python train.py --n_layer=15 --d_model=448 --n_head=7 --n_kv_head=7 --head_dim=64 --d_mlp=896 --vocab_size=32000 --activation="swiglu" --norm="rmsnorm" --norm_place="pre" --norm_eps=1e-05 --positions="rope" --rope_base=10000.0 --rope_fraction=1.0 --qk_norm=false --attn_scale=0.125 --bias="none" --tie_embeddings=false --parallel_block=false --init="normal" --init_std_qkv=0.0198 --init_std_o=0.0 --init_std_up=0.0198 --init_std_down=0.0 --optimizer="muon_variant" --lr=0.0022 --lr_mult_o=2.0 --lr_head=0.0102 --warmup_steps=200 --schedule="wsd" --decay_fraction=0.467 --decay_shape="linear" --final_lr_fraction=0.1 --batch_tokens=131072 --seq_len=1024 --doc_mask=true --train_tokens=483500000 --steps=3689 --dataset="wikipedia_en"
MLP neurons of a small language model. Each row is named by its layer, matrix (gate and up: input weights; down: output weights) and neuron, and shows model dimensions 320-383. Each number is 128 + 24 x the weight over its row's rms, rounded and kept within 0 to 255. A neuron's up and down rows have the sign that makes its largest values positive.
After each neuron's rows, "fires in" lists the words (lower case) most often at its 100 highest values on Wikipedia text that the model never trained on.

L6.gate148 [149 141 121 148 128 113 135 143 153 122 122 115 138 136 106 114 114  99 119 131 137 135 109 127 115 167 130 135 126 127 118 109 147  75 157 123 151  76 116 130 161 116 146 116 142 110  99 128 116 119 121 114  93 195 112 101 134 121  99 168 127 171 141 122]
L6.up148 [131  96  72 120 111 137 112 131  64 148 156 159 142 129  98 101 117 115 137 120 122 115  88 145  74 107 125 125 136 156 133 122 125 111 161 170 139 152 139  90 182 140 125 123  79  89 124 116 139 110 164 112 127 120 126  96 146 148 130 188 131 132 124 136]
L6.down148 [113 128 146 140 191 125  83 156 125 150 159 130 148  83 134 117 124  94 132 155 113  95  96 132 149 143 103 139 148 139 118  99 116 165 106 154 105 169 146 109 122  94 115 114 135 176 162 135  91 140 158 122 125 126 110 147 159 173 125 113 117 119 111 134]
fires in: "war", "of", "warped", "state", "benenate"

L10.gate591 [125 139 158 138 104 120  87 121  80  80 127 158 105 148 139 121 106  94 151 102  98 156  89 214 134 116 114 119 142 108 113 145 134 123 151 132 161 132 124 124 157 113 151 151 133 158 139  80  87  73 123 121 127 163 108 100 112 107 118 154 151 166 112  69]
L10.up591 [157 115 153 211 161 149 173 103 132 114 140 114 108 154 156 136 114  51 162 130 156 155 133 136 143 107 124  85 124 131 138 117 121 138 122  90 127 189  91 107 108 139 130 149  79 126 113 126 116  80 133 152 139  57 122 137 133 140 123 184 113 156 153 148]
L10.down591 [131 162 110 104 189  94 117 121 111 131 137 133 114 119 148 142 143 106 132 160 117 116  97 133 114 156 130  72 138 119 111 116 136 124 143 146 156 182 165 119 105 144 176 132 112 165 154  76  86 139  98 149 124 112 138  97  76 111 153 150 113  92 141  72]
fires in: "of", "on", "by", "along"

L4.gate61 [117 124 107 143 122 108 149 125 135  98 158 112 141 147 175 140 105  90  97 140 127 143 146 136 120 145 131  99 151 130 152 147 105 117  90 117 119 123 104  87 146 117 148 139 138 127  86 175 124 126  97  89 162  92  64 115 134  84 108 136 129 117 134 170]
L4.up61 [ 95  85 119 135 129 125 146 129 171  96 121 120 185 101 177  81 147  78  74  98 136  90 137 124 120 120 110 125 110 116 158 152 129 125 121 141  96 163 151 118 148 114 141 136 120  96 100 120 128  98 100  96 166 118  79 148 128  91 102 139 135 114 143 143]
L4.down61 [100 148  84 146 105 137 154 191 141  85 135 153 150 107  79  93 172  88 109 137 144 107 129 131  98 105 129 139 113 123 113 130 119 126 142 119 115 104 118 107 112 134 140 163 115  88 109 120 119 116  98 188 124 154 114 154 111 128  93 167 137  96 125  91]
fires in: "united", "000", "million", "indeterminate"

L4.gate658 [158 113 140 108 146 144 118  99 173 110 117 124 102 165 108 118 136 121 104 129 119 132 141 109 132 130 177  94 152  68 159 108 143 131 127 134 142 127 100 110 143 137 120 109  98 141 109 108 103  98 130 143  74 133 125 133 139 134 144 132 100  93 149 173]
L4.up658 [125 135  95 108 141 110 162 129 143 144 145 154 123 125 128 126 143  83  73 139 111 131 119 139 120 107 102 132  94  99 108 141 162 101 125  91 128 135 126 136  92 154 157  99 101 146 104 140  78 141 135 129 127 117 105 136 128 137 105 130 103 115 141  97]
L4.down658 [157 133 139 119 164 141 118 105 165 144  93 110 107 160 131 135 139 130 107 157 125 146 107 136 149 108 143 122 174 122 121  93 131 139 135 130 147 107 118 122 142 122 119 115 122 135 107 114 116 136 155 116 125 130 105 126  92 149 147 116 104  86 129 159]
fires in: "for", "to", "after", "of"

L6.gate98 [ 85 116  93 148 125 191 136 102 128 100 101 125  88 126 144 129  91 162 116 199 109 148 119 143 148 122 141 117 139  83 159 132  75  97 131 125 157 117 127 107 137 168  92 134 131 120 148 111 118 117 121 146 130 143 104 119 159 107 128  84  28 111  79 167]
L6.up98 [130 129 137 118 108 157 126 120  97 115 143 129 142 121 105  78 133 127  89 124 137  87 145 112 125  69  60 132 169 122 116 146 114 115 142 149 137 133 135 102 131 116 131 142  78 139  79 112 148 191 136 138 140 159 128 130  85 171 100 105 167 114 138  99]
L6.down98 [132 153 154 179 166 103 147 158 134 134  61 127 130 115 168 149 139 124 144 146 127 138 116 133 160 148 150 121 100 140 138 130 126 118 170 107 121 127  91 180 131 130 116 205 143 147 153 130 112  91 122 165 108 100 156 119 164 100 132 116 179  97 121 117]
fires in: "or", "of", "and", "for"

L5.gate722 [115 153 143 147 108 128 108 151 135 102 124 146 168  82 133 124 172 102 109  98 101 105 145 129 105 149 158 127 167 137 144 155 133 112 113 156 129 165 132 109 124 149  92  91 105 183 125 147 105 136 165 121 124  89 106 134 116 126 117 171 125 118 117 181]
L5.up722 [149  83 103 147 131 118 139 149 124 143 117 139 167 145 109  98 118 122 120 173 110 156  89 133 119 114 150 119 163 148  71 101  92 135 147 142 106 153 110 131 134 117 118 119 135 102 142 128 111 135 141 124 140 108 139 166 108 113  71 170 111 127  97 145]
L5.down722 [ 90 157 148 141 103 167 133 144 124 114 127 120 136 137 150 148 155 112 114 146  98  98 135 124 125 123 117 142 121 123 130 156  97 111 122 156 147 113 121 130 147 168 116 117  91 116 118 138 110 128 142 132 134 164  93 100 135 133 110 149 137 124 114 128]
fires in: "of", "000", "million", "billion"

L7.gate500 [107 122 110 114 125 136 153 126 155 120 132 151 122 176  97 125  95 104 129  94  90 132 144 120 141 139  87 104 149 115 139 125 106 174 117 162 131 130 112 125 149 130 116 119 128  83  93 166 134 138  88 128 147 107 103 180 121 183 141 124  91 138 158 135]
L7.up500 [101 126 140 125 133 113 166 137 154 128  97 132 119 131 124 119 136  99 118  76 173 123 105 116 153 161 156 112 119 138 119 136 170 134  80 120 114 122 104 118 143  88 128 118  88 133 107  96 109 136 119 118 135 122 137 169 123 128 155 157 148 133 154 123]
L7.down500 [113 187 129 128 168 101 136 149 194 157 130 177 144 126 102 138 139 144 121  94 114  99 130  84  89 132 131 153 126 114 124 150 139 106 131 111 138 129 163 135 141 175 120  58 130 137 129 137 157 133 114 147 131 174  69 128  97 141 113 141 154 122 127 147]
fires in: "by", "on", "at", "of", "since", "a"

L4.gate808 [126 133 167 138 116 133  92 128 137 126 104  94 113  77 113 126 145 106 118  90 103  78 155 125 141 148 119  81 153 133 143 147 134 109 153 131 107 120 142 143 133 138 160 129 141 138 118 138 119 133 178 192 134 111  82 136 143 161 145 156 117 119 136 127]
L4.up808 [158 142 150 132 156 103 153 141  98 132 154  96 116 120 121 127 206 109 150 149 157 161 165 100 114 146  99 150 148 136 127 162 173 142 160 123 103 105  95 116 157 154 128 102 138 126 116 161 122 129 135 104 126 128 112 146 140 154 122 104 123 115 142  75]
L4.down808 [131 146 103 148  95 128 102 152 122 124 150 173 101 135 132 152 117 113 127 132 112 104 113 174 157 140  84 101 131 150 106 145  97 124 110 132  69 140 144 134 119 172 167 177 135 136  90 144 172 148 122 131 153 121 131 147 121 166 127 174 126 129 132 140]
fires in: "to", "and", "serotonin", "din", "must"

L10.gate95 [113 169  91  85 109 109 115 165 131 103 159 149 155  92 109 181 138 138 148 159  90 140  85 129 145 130  89 118 141 115 144 120 138 115 167 120 147 139 143 136 132 142 152 156 115 134 110 165 155 119 142 122 158  81 117 107 152 149 123 162 105 150 107  92]
L10.up95 [119 145 151 120 144  85 169 132  88 174 188 157 141  89 124 132 133 167 131 182 115 134 105  93 142 127 129 138 131 152 152 128 136 143 179 136 152 121 112 155 137 125 106 115 115 178 145  75 110 111  96 165 177 162 143 118 144 113 102 119 123 118 147 135]
L10.down95 [115 102 151 138 118 116 157 141 179  93  91 147 144 112  95 161  81  82 160  90 133 139 118 162 175  86  74 138 108 136 135 144  94 129 130 125 103 138 116 116 164 141 127 130  97 138 143 148 160 125 105 125 117 131 127 110 111 128 186 150 140 119 125 128]
fires in: "in", "for", "no", "has"

L5.gate375 [162 112 110 135 144 141 155 131 107 148 146 131  89 156 180 115 112 126 135 182 104 168 125 147 171 144 131 149 117 140 121 135 114 141 128 129 132 139 103 112 137  82 169  99 125 140 126 140 135 173 142 120  99 170 155  88 185 117 166 150 126 181 108 163]
L5.up375 [141 109 130 142 151 148 109 115 105  92 112 152 130 100 107 148 149 131 149 103 152 139 161 101 162 138 180  90 122 123 109 137 128 118 131 115 166 103 117 168 150  85 129 136 156 111 109 137 121 153  91 122 109 139 113 105 130 131 142 122 137 127  58 150]
L5.down375 [145 147 182 143 110 147 154 113 167 127 146 128 126 143 124 107 135 146 133 122 146 123 129 126 132 102 135 157 126 117 119 140 136 126 137 164  80 118 107 162 151 112 132 116 144 170 108 119 121  90 121 145 134 154 139 154 154 145 156 134  86 112 111 104]
fires in: "by", "construction", "first"

L6.gate80 [ 96 104 146 136 135  82 154  80 141  94 121  97 124  93 138 117  79 151 144 138 119 138 109  92 179  98 171 118 114  97 113  73 136 127 159 165 112 119 110 143 138 107 126 142 119  95 130 128  72 141 167 131 104 122 101 114 127 156 100 152 124 111 143 115]
L6.up80 [134 135 142 111 159 109 127 155 144 144 155 159 180 136 124 150  81 133 134 116 199  97 149  89 161 121  96 107  96 123 143 118 145 234 130 139 169 102 123 119 104  84  95 111 146 111 104 173 112 111 102 166 131 129  68 130 122 140 151 130 148 128 150 136]
L6.down80 [125 108 170 167 142 112 133 135 168  77 135 103 173  83 152 128 118 116 143 111  84 148 170 115 136 155 172 162 132 136 161  87 130  93 121 122  92 133 109  71 112 133 139 139 117 105 140 164 118 127 137 133 120 116 112 122 122 139 119 168 158 165 113  97]
fires in: "of", "a", "as"

L6.gate76 [131 149 167 147 158 121 120 144 124 134 160  90 113  73 117 137 140 122 112  85 135 152 105  92 127 133  94 125 112 118 106 104  85 146 144 118 147 145 124 136 141 132 158 132 124 116  95 138 128 147 129 143 100 148 128 121 140 179 119 160 135 132 111 137]
L6.up76 [118 149 161 162  98 108 126 150 112 142 149 147 146 100  72 138 116 174 163 134 116 138  75 127  90 166 142 120  93 123 141 119 129 157 113 126 171 137 101 116 137 113 108 138  89 127 113 177  82 135 166 120 135 171 174 173 115 107 104 163 141 120 137 156]
L6.down76 [159  91 147 100 129 129 108 168 105 102 144 187 120 105 100 106 148 119 149 136 110 120  89 141 164 108 140 126 140 149 109  90 121  85 103 147 109 139 124 115 118 102 109 156  59 149 137 112  96 121 100 131 115 107 105 137 117 163 143 143 122 133  92 145]
fires in: "of", "to", "for"

L9.gate121 [129  94 123  93 111 119 108 113 152 143 133 144 100 164 128 152 108  87 138 100 124 107 145 116 131 136 111 167 128 113 147 135 130 155 130 135 118 130 103  99 130 137 129 143 160 182 139 104 141 110 117 107 124 126 115  87 105 149 184 179 134 130 169  86]
L9.up121 [125 127 121 135 150 123 165 140 112 152 122 126 136 136 135 109 124 106 171 135 129 150 123 138 158 107 102 125 141 122  85 127 166 124 121 114 148 101 111  80 113 164 127 107 110 179 109 144 148 130 119 148 166 128 152 125 117 163 141 145 133 133 131 140]
L9.down121 [153 165 115  88 175 102 149 105 162 147 163 145 151 116 136 180 110 141 153 140 126  63  92 151 130 154 146 120 173 135 108  87 146 126 133 137 160 138  99  88 136 107 175 121 132 130 114 150 115 123 117  84 159 163 121 145 125 152 156 129  88 132 141 118]
fires in: "his", "after", "of", "from", "a", "her"

L10.gate842 [116 168 143 112 130 103 157 114 117 135 120 139 101 108 149 137 144 133 164 121 106 133 107 153 115 113 103 115 111 109 113 125  68 150 114 140 159 138 145 125 172 167 136 154 149 150 166 168 145 121 106 110  80 162 112 131 121 118 132 118 140 168 133 164]
L10.up842 [ 83 185 125 107  97 150 108 191 124 150 162  87 139 115  88 134 166 135 100 106 119 110  80 161 145 155 152 134 163 139 152 130 138 155 112 131 107 120 141 149 119 129  97 140 131 139 108 177 109 125 110 141 126 144 132 103 133 117 109 130 105 133 135 168]
L10.down842 [133  92 164 119 103 125 120  99 131 113 127 123 111 112 108 161 135 154 115 102 167 121  98 106  98 135 132 130 116 116 123 126 112 123  93 133 143 155 118 128 138 137 113 111 155  85 117 151 148 148 127 139 130 114 158 116 117 112  92  91 115 131 130 113]
fires in: "the", "its"

L6.gate302 [121  96 169 154  74 140 129 173 154 163 101  96 146 104 143 146 117 125 160 120 118 116  83 112 119 101  89 117 151 129 124 158 141 111 141 142 160 121 159 110 171 148 153 107 100 108 168 107 107 143 149 100 131 130 133 145 113 106 108 132  88 154 111 133]
L6.up302 [139 139 128 126 111  62 121 106 103 165 142 109 135 109 140 120  86 116 189 132 105 136  80 105  96 125 108 132 104 127 142 136 133 138  83 146  87 190 101 108 172 144 117 115 108 115 108 145  68 119 131 128 148  85 128 149 133  85 121 204  92 130 121 156]
L6.down302 [128 120 124 128 114 136 144 180 103 151 106 123 140 114  87 179 109 103 137 180 144  99 100 136 118  64 116 107 112 105 153 131 162 121 138 111  98 112  85 162 121  87 114 167 103 155 157 125 105 133 186 118 173 117 159 162 167  69 136 180  72 124 148 143]
fires in: "of", "in", "same", "old"

L7.gate52 [124 139 146 119 119 122 157 115 136  94 100 129 129 125 159 124 137 107 101 131 142 147  81 114  98 103 135 137 139  74  99  97 138  90 137 132 129 128 126 142 151  98 115 129 140 134 130 109 126 142 127 153 128 111 118 121 136 116 121 126 124 126 133 139]
L7.up52 [110 118  68 116 147 102 106 126 121 166 125 132 135 161 147 118 134 107 128 125 116 102 112 110 157 130 118 174 101 135 104 127 130 131  93 113 164  86  97 158 154 148  89 186 107 138  57 125 162 123  68  99 164 161 110 149 143 146  97 132 143  92  80 158]
L7.down52 [157 135 102 156 143 135 137 137 142 145 125 116 130 117 116 115 121 100 123 138 129 136  67 143 113 116 112 163 139  86 124 136 142 176  65 152 151  89  84 115 127  92 124  84 122 137 135 146 114  91 187 125 138 124 122 118 120 110 117 110  84  56 117 101]
fires in: "in", "of", "most", "for"

L6.gate491 [137 162 122 134 132 114 133 134 119 120 145  72 146 104 140 139 154 107 148  80 147 121 148 123 122  86  99 167 119 159 114 108 103 126 116 147 120 103  99  94 121 141 112  92 139 119 137 140 163 118 123 117  80 128 153 139  98 153 108 137  86 106 147 144]
L6.up491 [ 92 144 115  95 126 150  87 153 117 150 151 112 171 173 112 155  76 131 145 118  80 129 122 130 140  92 102 139 122 120 101 122 135  93 102 108 102 165 175 139 117  98  87 104 105 145 120 155  95 123 104 150  91 122 114 102 195  99 109 124 134 108 114 136]
L6.down491 [ 87 136 132 123 140 119 101 123 113  95 132 160 117  92 116 131  97 115 135 137 161 154 100 119 152 153 123  97 145 113 130 130 134 140 122 112 134 158 155 108 118 126  98 131 141 128 170 107 138 138 109  97 141 118 143 135 139 119 119 169 153 125 136 118]
fires in: "of", "the", "those"

L9.gate809 [120  99 108 157 115 102 100 121 115 159 120 127 159 137  75 140 105 116  84 126 113 112 120 141 149 133 138 107 171 136  90 119 100  98 137 113 148 141 142 185 126  83  80 124 118 135 160 176  87 156 193 161 156 145 137 141 129 154 107 168 147 158 142 137]
L9.up809 [116 103 143 126 107 118 111 150 131 157 143 134 163 108 115 148 114 126 159 146 110 128 127 134 105  84 143 119  84 134 126 121 130 142 107 137 148 115 136 102 136 121 117 119 117  96 128 141 111 179 189 119 127 120 137 117 130 104 149 148 145 139  95  94]
L9.down809 [110  90 116 130 145 129 148  58 129 131  93 130  90 136  95 132 109 148 149 120 123 107 141 135 108 113 116 179 159  99  87  98  90 131 147 150 125 158  94 138 146 125 101 146 115 156  98 139 144 133 193 127 109 156  93 139 139 145 130 117 110 134  81  98]
fires in: "the", "s", "his", "of", "their"

L10.gate816 [143 146 161 119 202  87 101 131 110 144 103 142 125 142 154 160 136 192  75 108  96 161  79 123 136  59 109 159 156 108 101 136 155 151 159 137 139 117 145 131 132 113 167 115 131 111 152 171 116 132  90 112  90 115 138 141 168 151 134  98  93 145 134 175]
L10.up816 [107 106 162 131 160 116 147 131 116 143 147 162 157 119 153 135 136 122 114 135 144 125 127  93 128 118 160 178 140 129 149 140 136 114 121 146 128 167 154 144 138 121 129  97 156 131 147 168 150 213 117 126 100 138  99 168 122 137 112 124 116 130 116 162]
L10.down816 [137 119  92  80  95 131 146 118 181 113 111 130 106 117 148 112 125 143 142  93  85 129  91 112 106 130 153  81  83 120  92 163 126 123 123  93 123 144 139 139  81 131 103 136  77 129 111 121 156 116 113 129 170 133 140 102 156 124 136 133  97 104  73  87]
fires in: "for", "of", "which", "by", "with"

L10.gate326 [128 119 113 136 118  91 151 145 149 159 194 110 143 188 123 142 159 168  94 175 134 143 124 140 122 179 107 107 135 144 109 158 157 104 134  85 102 160 111 151 159 128 110 148 131 160 120 148 207 132 117 151 151 105 166 122 132 134 115 177 173 144 142  88]
L10.up326 [118 163 144 143 118 148  91  96 127 135 121 123 162 188 154 153 148 172 172 120 109 131 104 155  98 113 108 118 152 111 109 148  76 124 144 124 149 158 104 142 121 129 106 119 107 122 137 140 108 118 154 126 100  93 124 118 157 104 133 128  90 133 140 126]
L10.down326 [130 103 151 139 156  80 113 134 183 116 103 131  97 121 121 138 122 156 122 161 118 129 116 146  93 138 126  72 136 154 134  50 121 140  89 121 112 136 179 138 106 152 154 131 116 124 155 124 146 160 123 128 157 122 133 119  86 145 149 165 179 130 155 126]
fires in: "the", "legal"

L10.gate344 [105 149 163 115 131 135  92 130 140 141 159  85 148 141 130 154 171  77  87 156 136 106 115 124 129 129  85 120 126  91 103  73 164 139 120 137 126 112  97 146 119 133  99 109  82 132  97 152 148 109  95 150 145 129 108 152 118 104 102 128 134  94 150 138]
L10.up344 [146 190 104 110 118 122 152 123 153 139 115 109 118 161 159 122 144 151  84 156 123 141 112 135  91 132  84 129  98  92 133 110 170 120 145 167 102 189  99 111 140 190 160 158 125 153 139 151 129 147  97 121  95 110 161 119 127 120 108 107 101  87 134 126]
L10.down344 [102  84 110 146 140 120 107 134 165  85 121 154 149 124 150 106 114 108 115 125 138 125 100 102 116 177 151 134 157 137 169 120 151 104 140  84 128 138 126 116 147 125 117  73 106  92 101 125 144 106  88 126 113 160 182  68 126  98 128  77 147 137 129 157]
fires in: "of", "in", "the", "following", "after", "over"

L5.gate677 [ 91  94 109 109 148 160 132 128 124 150 113 123 119 122 132 107  78 105 139 110  94 146  98  86 181 141 123 142 127 125 153 122 116 129 145 150 110 135  96 113 191 110 154 142 116 113 110 109 145 133 164 143 156 120 136 112 126 119 127  96 128 121 137 114]
L5.up677 [178 150 127 158 118 140 120 164  77 125 130 123 121 147 132 130 172 134  78 130 171  95 119 101 165 131 139 148 147 128 114 141 110 168 136 123 128  96  89 102 150 142  97 114 127  85  72 177 167 141 132 144 137 119 132 144 109 154 140 142 178 107 124  83]
L5.down677 [ 96 133 181 183 131 144 144 140 156 161 119 149 149 116 151 139 107 124 114 136 135 146 157 114 144 150 121 148 128 130 135 128 117 109 134 110 135 141 125 155 128 124 109 141  96 107 133 130  96 153 144 133 121 144 113 151 128  69  93 138  88 128 117 107]
fires in: "and", "or", "of"

L11.gate39 [102 142 111 127 123 121 148 128 115 122 120 174 114 100 102 115 106 174 108 136 174 114 137 154 118 146  97 131  72 141 155 132 145 158 127 127 151 134 106  70 111  94 134 142 147 172 113 169  95 151 144 130 137 140 173 167  46 130 151 138 126 152 139 103]
L11.up39 [122  84 130 116 108  71 156 161 152 155 131 124 116 144 139  99 152 135 157 102 124 121 111  97 124 139 126 124 130  98 155 101 143 173 138 132 138 132 108 117  73 123 181 125  91 139 106 161 115 163 113 108 137 144 116 147 101  78 142 130 170 143  86 107]
L11.down39 [113 137 124 133 134 107 167 145 112 105 142 146 115 143 159 133 118 105 104 153 117 102 124  80 124 153 137 145 146 122  92 166 102 131 161  97 105 145 140 114 134 119 115 114 112 126 115 140 140 159 161 154 155 172  94 124 130 174 102 133 153 165 148 145]
fires in: "at", "the", "of"

L5.gate633 [122 140 108 137 149 152 114 166 126 174 149 146 133 139 103 124 103 115 117 122 102 137  95 102 123 156 116 120  97 141 112  91 111 130 130 110 132 147 151 180 109 138 106 132 135 159  69 120  97  67 109 137  96 112 140 124 139 128 133 128  89 125 157 119]
L5.up633 [166 149  98 136 152 125 107 162 128 106 130 126 146 125 104 102 159 135 135 176 124 131 132 151 173 106 120 149  94 102 112 145 113 145 135 125 106 148 141 147 105 130  68 103  87 147 124  95 110  94  92 127  92 119  91  95 144 130 119 148  75 114 165  97]
L5.down633 [163 207 146 131 176 123 117 121 119 105 111 154 133 132 135 122 152 155 127 159 129 139 120 156 111 107 153 109 142 103 120 125 103 122 117 122 161 206 131 132 113 109 139 117 104 132 105 117 104 126 100 172 141 168  84 106 135 160 142 181 115 156 138 106]
fires in: "of", "by", "to", "from", "with", "in"

L12.gate828 [117 104 119 126 111 115 130 144 143 126 128 146 108 135 116 133 134 111 139 146 117 125 203 142 121 109 160 135 142 143  92 143 149 134 132 121 134 141 110 130 117 129 107 128 125 129 182 192 121 174 151 130 137 118 112 125 142 113 114 119 121 108 142 148]
L12.up828 [154  74  66 117 123 100 121 129 102 134 159 137  95 122  61 139 152 167 145 128 124 116 159 136 105 181 144 112 131  88 113  70 166 139 129  98 149 136 120 132 159 131  98  99 109 125 101 149 120 117 112 134 119 125 141 111 127 141 127 145  99  88 155 133]
L12.down828 [126 132 154 145 120 149 123 148  98 158 118 116 107  94 178 122 116  88 120 123 151 149 143 146 113 152 148 137 143 163 122 112 163 153 127 112 144 108 134 116 161 133 148 123 127 126 113 141 164 201 165  92 152 137 121 145 153 153 121 136 139 119 130 185]
fires in: "to", "would", "ll", "should"

L12.gate531 [102 131 131 158 134 180 182 148 138 163 136  77 147 130 106  99 118 132 136 149 141 141 116 130 134 118 132  94 124  86 138 129 122 145 117 145 130  99 120 133 135 146 135 132 100  86  95 133  80 181 120 154 127 137 112 120 124 112 134 126 133 182 135 116]
L12.up531 [123 152 142 143 154 125 161 176 114 145 113 192  89 154 111 124  79 116 124 139  97 155  93 148  82  99 106 133  96 143 146 125 173  85  76 193 127 155 152 159 162 131 118 133 126 136 148 120 139 119 179 120 123  93 147 110 113 159 116 137 135 133 115 116]
L12.down531 [131 154 187 147 149 155  95 125 146 101 183 138 170 132 114 110 107 135 163 140 150 129  83 100 125 136 115 108 121 115 155  98 108 141 140 118 160 135 134 148 147 102 125 118 115 114 105 114 152 125  85 121 155 141 150  78 177 136  72 139 130 147  89 139]
fires in: "of", "the", "against", "to", "a"

L4.gate158 [150 115 178 103  93 134 125 135 155 130 163 109 156 141 103 139 135  93 108 109  93 130  97  92  97 123  91  96 109 168 135 156 137 168 202  98 123 118 145 124 123 144 149  80  98 120 115 118 124 131 138 121 134 133 166 115 125 147 105 159 163 133 104 148]
L4.up158 [119 162 136 123 116 130 152 158  92 133 168 125  84 117 137 120 121  83 124 116  82 138 108 105 122 138 132 107 114 110 118 168 144 150 160 112 101 145 148 154 143 128 159 101 139 152 117 125 161 124 144 133 134 114 127 134 136 118 127 164 111 158 121 156]
L4.down158 [156 123 130  99 136 188 114 170 172 112 126 136 152 150 107 141 137 102 130 151 101 122 106 108 108 119 104  74 134 158 122 135 130 158 167 118 131 113 141 138 119 162 128  96 138 137 140 142 112 119  78 134 139 116 134 151 157 165 105 153 132 102 106 136]
fires in: "t", "well", "to", "highly", "greatly", "nearly"

L5.gate299 [105 151 134 177 179 109 171 127 136 120 123 135 146 126 161 143 114 105 144 132 101 150  67 124 155 102 132 125 134 145 116 132 132 164 138 140 144 176 123 128 142 146  89 170 147 159 121 145 106 122 141 114 145 170 163 151 101 117 164 121 134 165 110 133]
L5.up299 [185 138 129 101 132 120 160 142 136 153 130 107 113  92 176 133 145 112 139 116 120 156 168  87 153 107 101 146 171 129  97 134  98 138 135 102 129 125 108 126 170 126 163  99 147 145 129 138  80 128 155 136  88 137 139 140 138 115 148 125 151 156 103 109]
L5.down299 [149 120 116 144 156  99 113 136  94 101 101 138 126 152 111 130 156 138 163 133 120 130 170 180 131 181 139 124 130 125 141 107 121 117 146 140  49 113  86 125 127 130 108 155 120 132  94 139 104  86 106 121 151 111 146  93 130 114 143 147 128 111 108 126]
fires in: "later", "time", "now", "late", "early", "then"

L9.gate382 [117 142 177 114 129 114 134  96 152 149 166 124 102 130 138 117 115 107 144 110 138 157  85 139 120 112  92  93 161 153 171 137 116 136 106 154 129 129 134 105 153 135 108 189 128 134 140 181  68 111 143 118 113 126 119 115 128 110 123 151 131 171 113 167]
L9.up382 [166 182  95 104 133 126 126 115 126 153 139 151  93 118 158 100 129  76 133 119 125 136  87 179 113 144 141 150 139 129 133  73 133 118 162  81 117  89 134 117 124 119  81 154 144 160 109 142  74 101 163 177 140 156 137 125 152 145 123 127 138 116 116 128]
L9.down382 [116 111  91 114 146 152 140 120 126  90 113 156 127 134 134 143 146 117 151 124 148  89 102 106 156 136 137 129  97 108 107 167 133 120  89 104 102 138 121 126 105 124 134 131  74 123 121 154 118 136 115 141 104 108 146 101 135 112 134  95 107 145 130 125]
fires in: "the", "through", "in", "of", "around", "overlooking"

L11.gate404 [117 142 143 116 157 124 144 109 154 137 110  89 132 129 103 118 117 118 123 155 128 147 137 126 119 170  89 147 155 162 109 128 102 110 124 149 113 138 143 145 153 146 113 127 143 113 101 162 155 126 133 139 137 151 132 155  88 128 119 195 159 170 143 122]
L11.up404 [102  97 161 147 100  97 145 120 120 115 112 154 160 139 118 153 137 137  74 110  96 107 122 133 122 109 141  78 144 172 129 100 179 124 122 159 139 155 156 119 148 133 109 139 128 134 146 134 129 151 121 119  79  95 135 112 155 127 112 212 102 134 147  96]
L11.down404 [113 130 113 135 139  89 130 106 164  98 125 124 154 144 140 134 119 174 159 115 165 136 123 167  81 146 117 127 127 125 126 119  76 144 108 144 129 125 167 109 175 150 153 137 115 122 132 143 145 108 131 124 101 143 160 125 145 137 110 139 125  75 125 126]
fires in: "the", "new", "that"

L10.gate838 [148 125 114 121 149  91 104 149 192 154  92 159 167 117 157 133 133  95 123 141 119 121 112 129 195 122 105  76 181 110 134 125 115 125 160 122 114 185  97  85 125 170 133 142 124 144 157 117 138 156 171 190 121 133 164 131 142  80 133 158 107 154 137 129]
L10.up838 [141 134 154  85 115 129 120  95 136 164 102 125 122 180 110 125 135 148 183 130 162  84  96 153 132 108 116 121 126 165 103  89 133 119 176 138 173 140 108  97 139 134  78 111 117 105  95 132 155 182 169 128 128 153 159 131 107 126 109 123 148 153 105 139]
L10.down838 [150 134 144 144 144 123 122 113 150 139 116 123 125 122 165 126 177 149 149 196 120 156 134  94 120 131 135 145 138 114 102 118 134 150 156 142 111 126 108 158 140 103 138 117 135 135 125 133 156 127 141 120 148  91 138  87  85  59 152 145 172 138  82 154]
fires in: "became", "as", "of", "into", "now"

L4.gate873 [123 103 114  91 182 132  97 116 127 182  74  90 150 173 142 142 102 105 134 131 105 148 133 102 134 138 142 136 115 138 132 148 144 106 132 118 192 127 127 129 163  98  93  88 104 101 143  93 115 137 149 143 150  90 134 109 144  83 117 113 149 151 118 150]
L4.up873 [115 135 134  93 172 124 184 134 127 148 114 118 121 105 104 163 122 169 147 138 133 107  83 138 114 120  78 109 114  80 112 133 123 176 152 119 143 124 119 136 102 107 174 146 147  73 133 165 123 126 113  93  97  91 119 146 145 135 127 102 154 129 137 100]
L4.down873 [129 127 172 141  95 175 134 113 168 117 131  62 134 134 154  90 133  77 122 103 134 170 112  67 168 157 148 129 167 130 162  98 168 113  95 152 156 101 127 112 113 158 140 131 128  92 180 103 137 123 133 118 133 137 137  83 116 138 147  82 110 138 153 141]
fires in: "to", "for", "on", "of", "with", "against"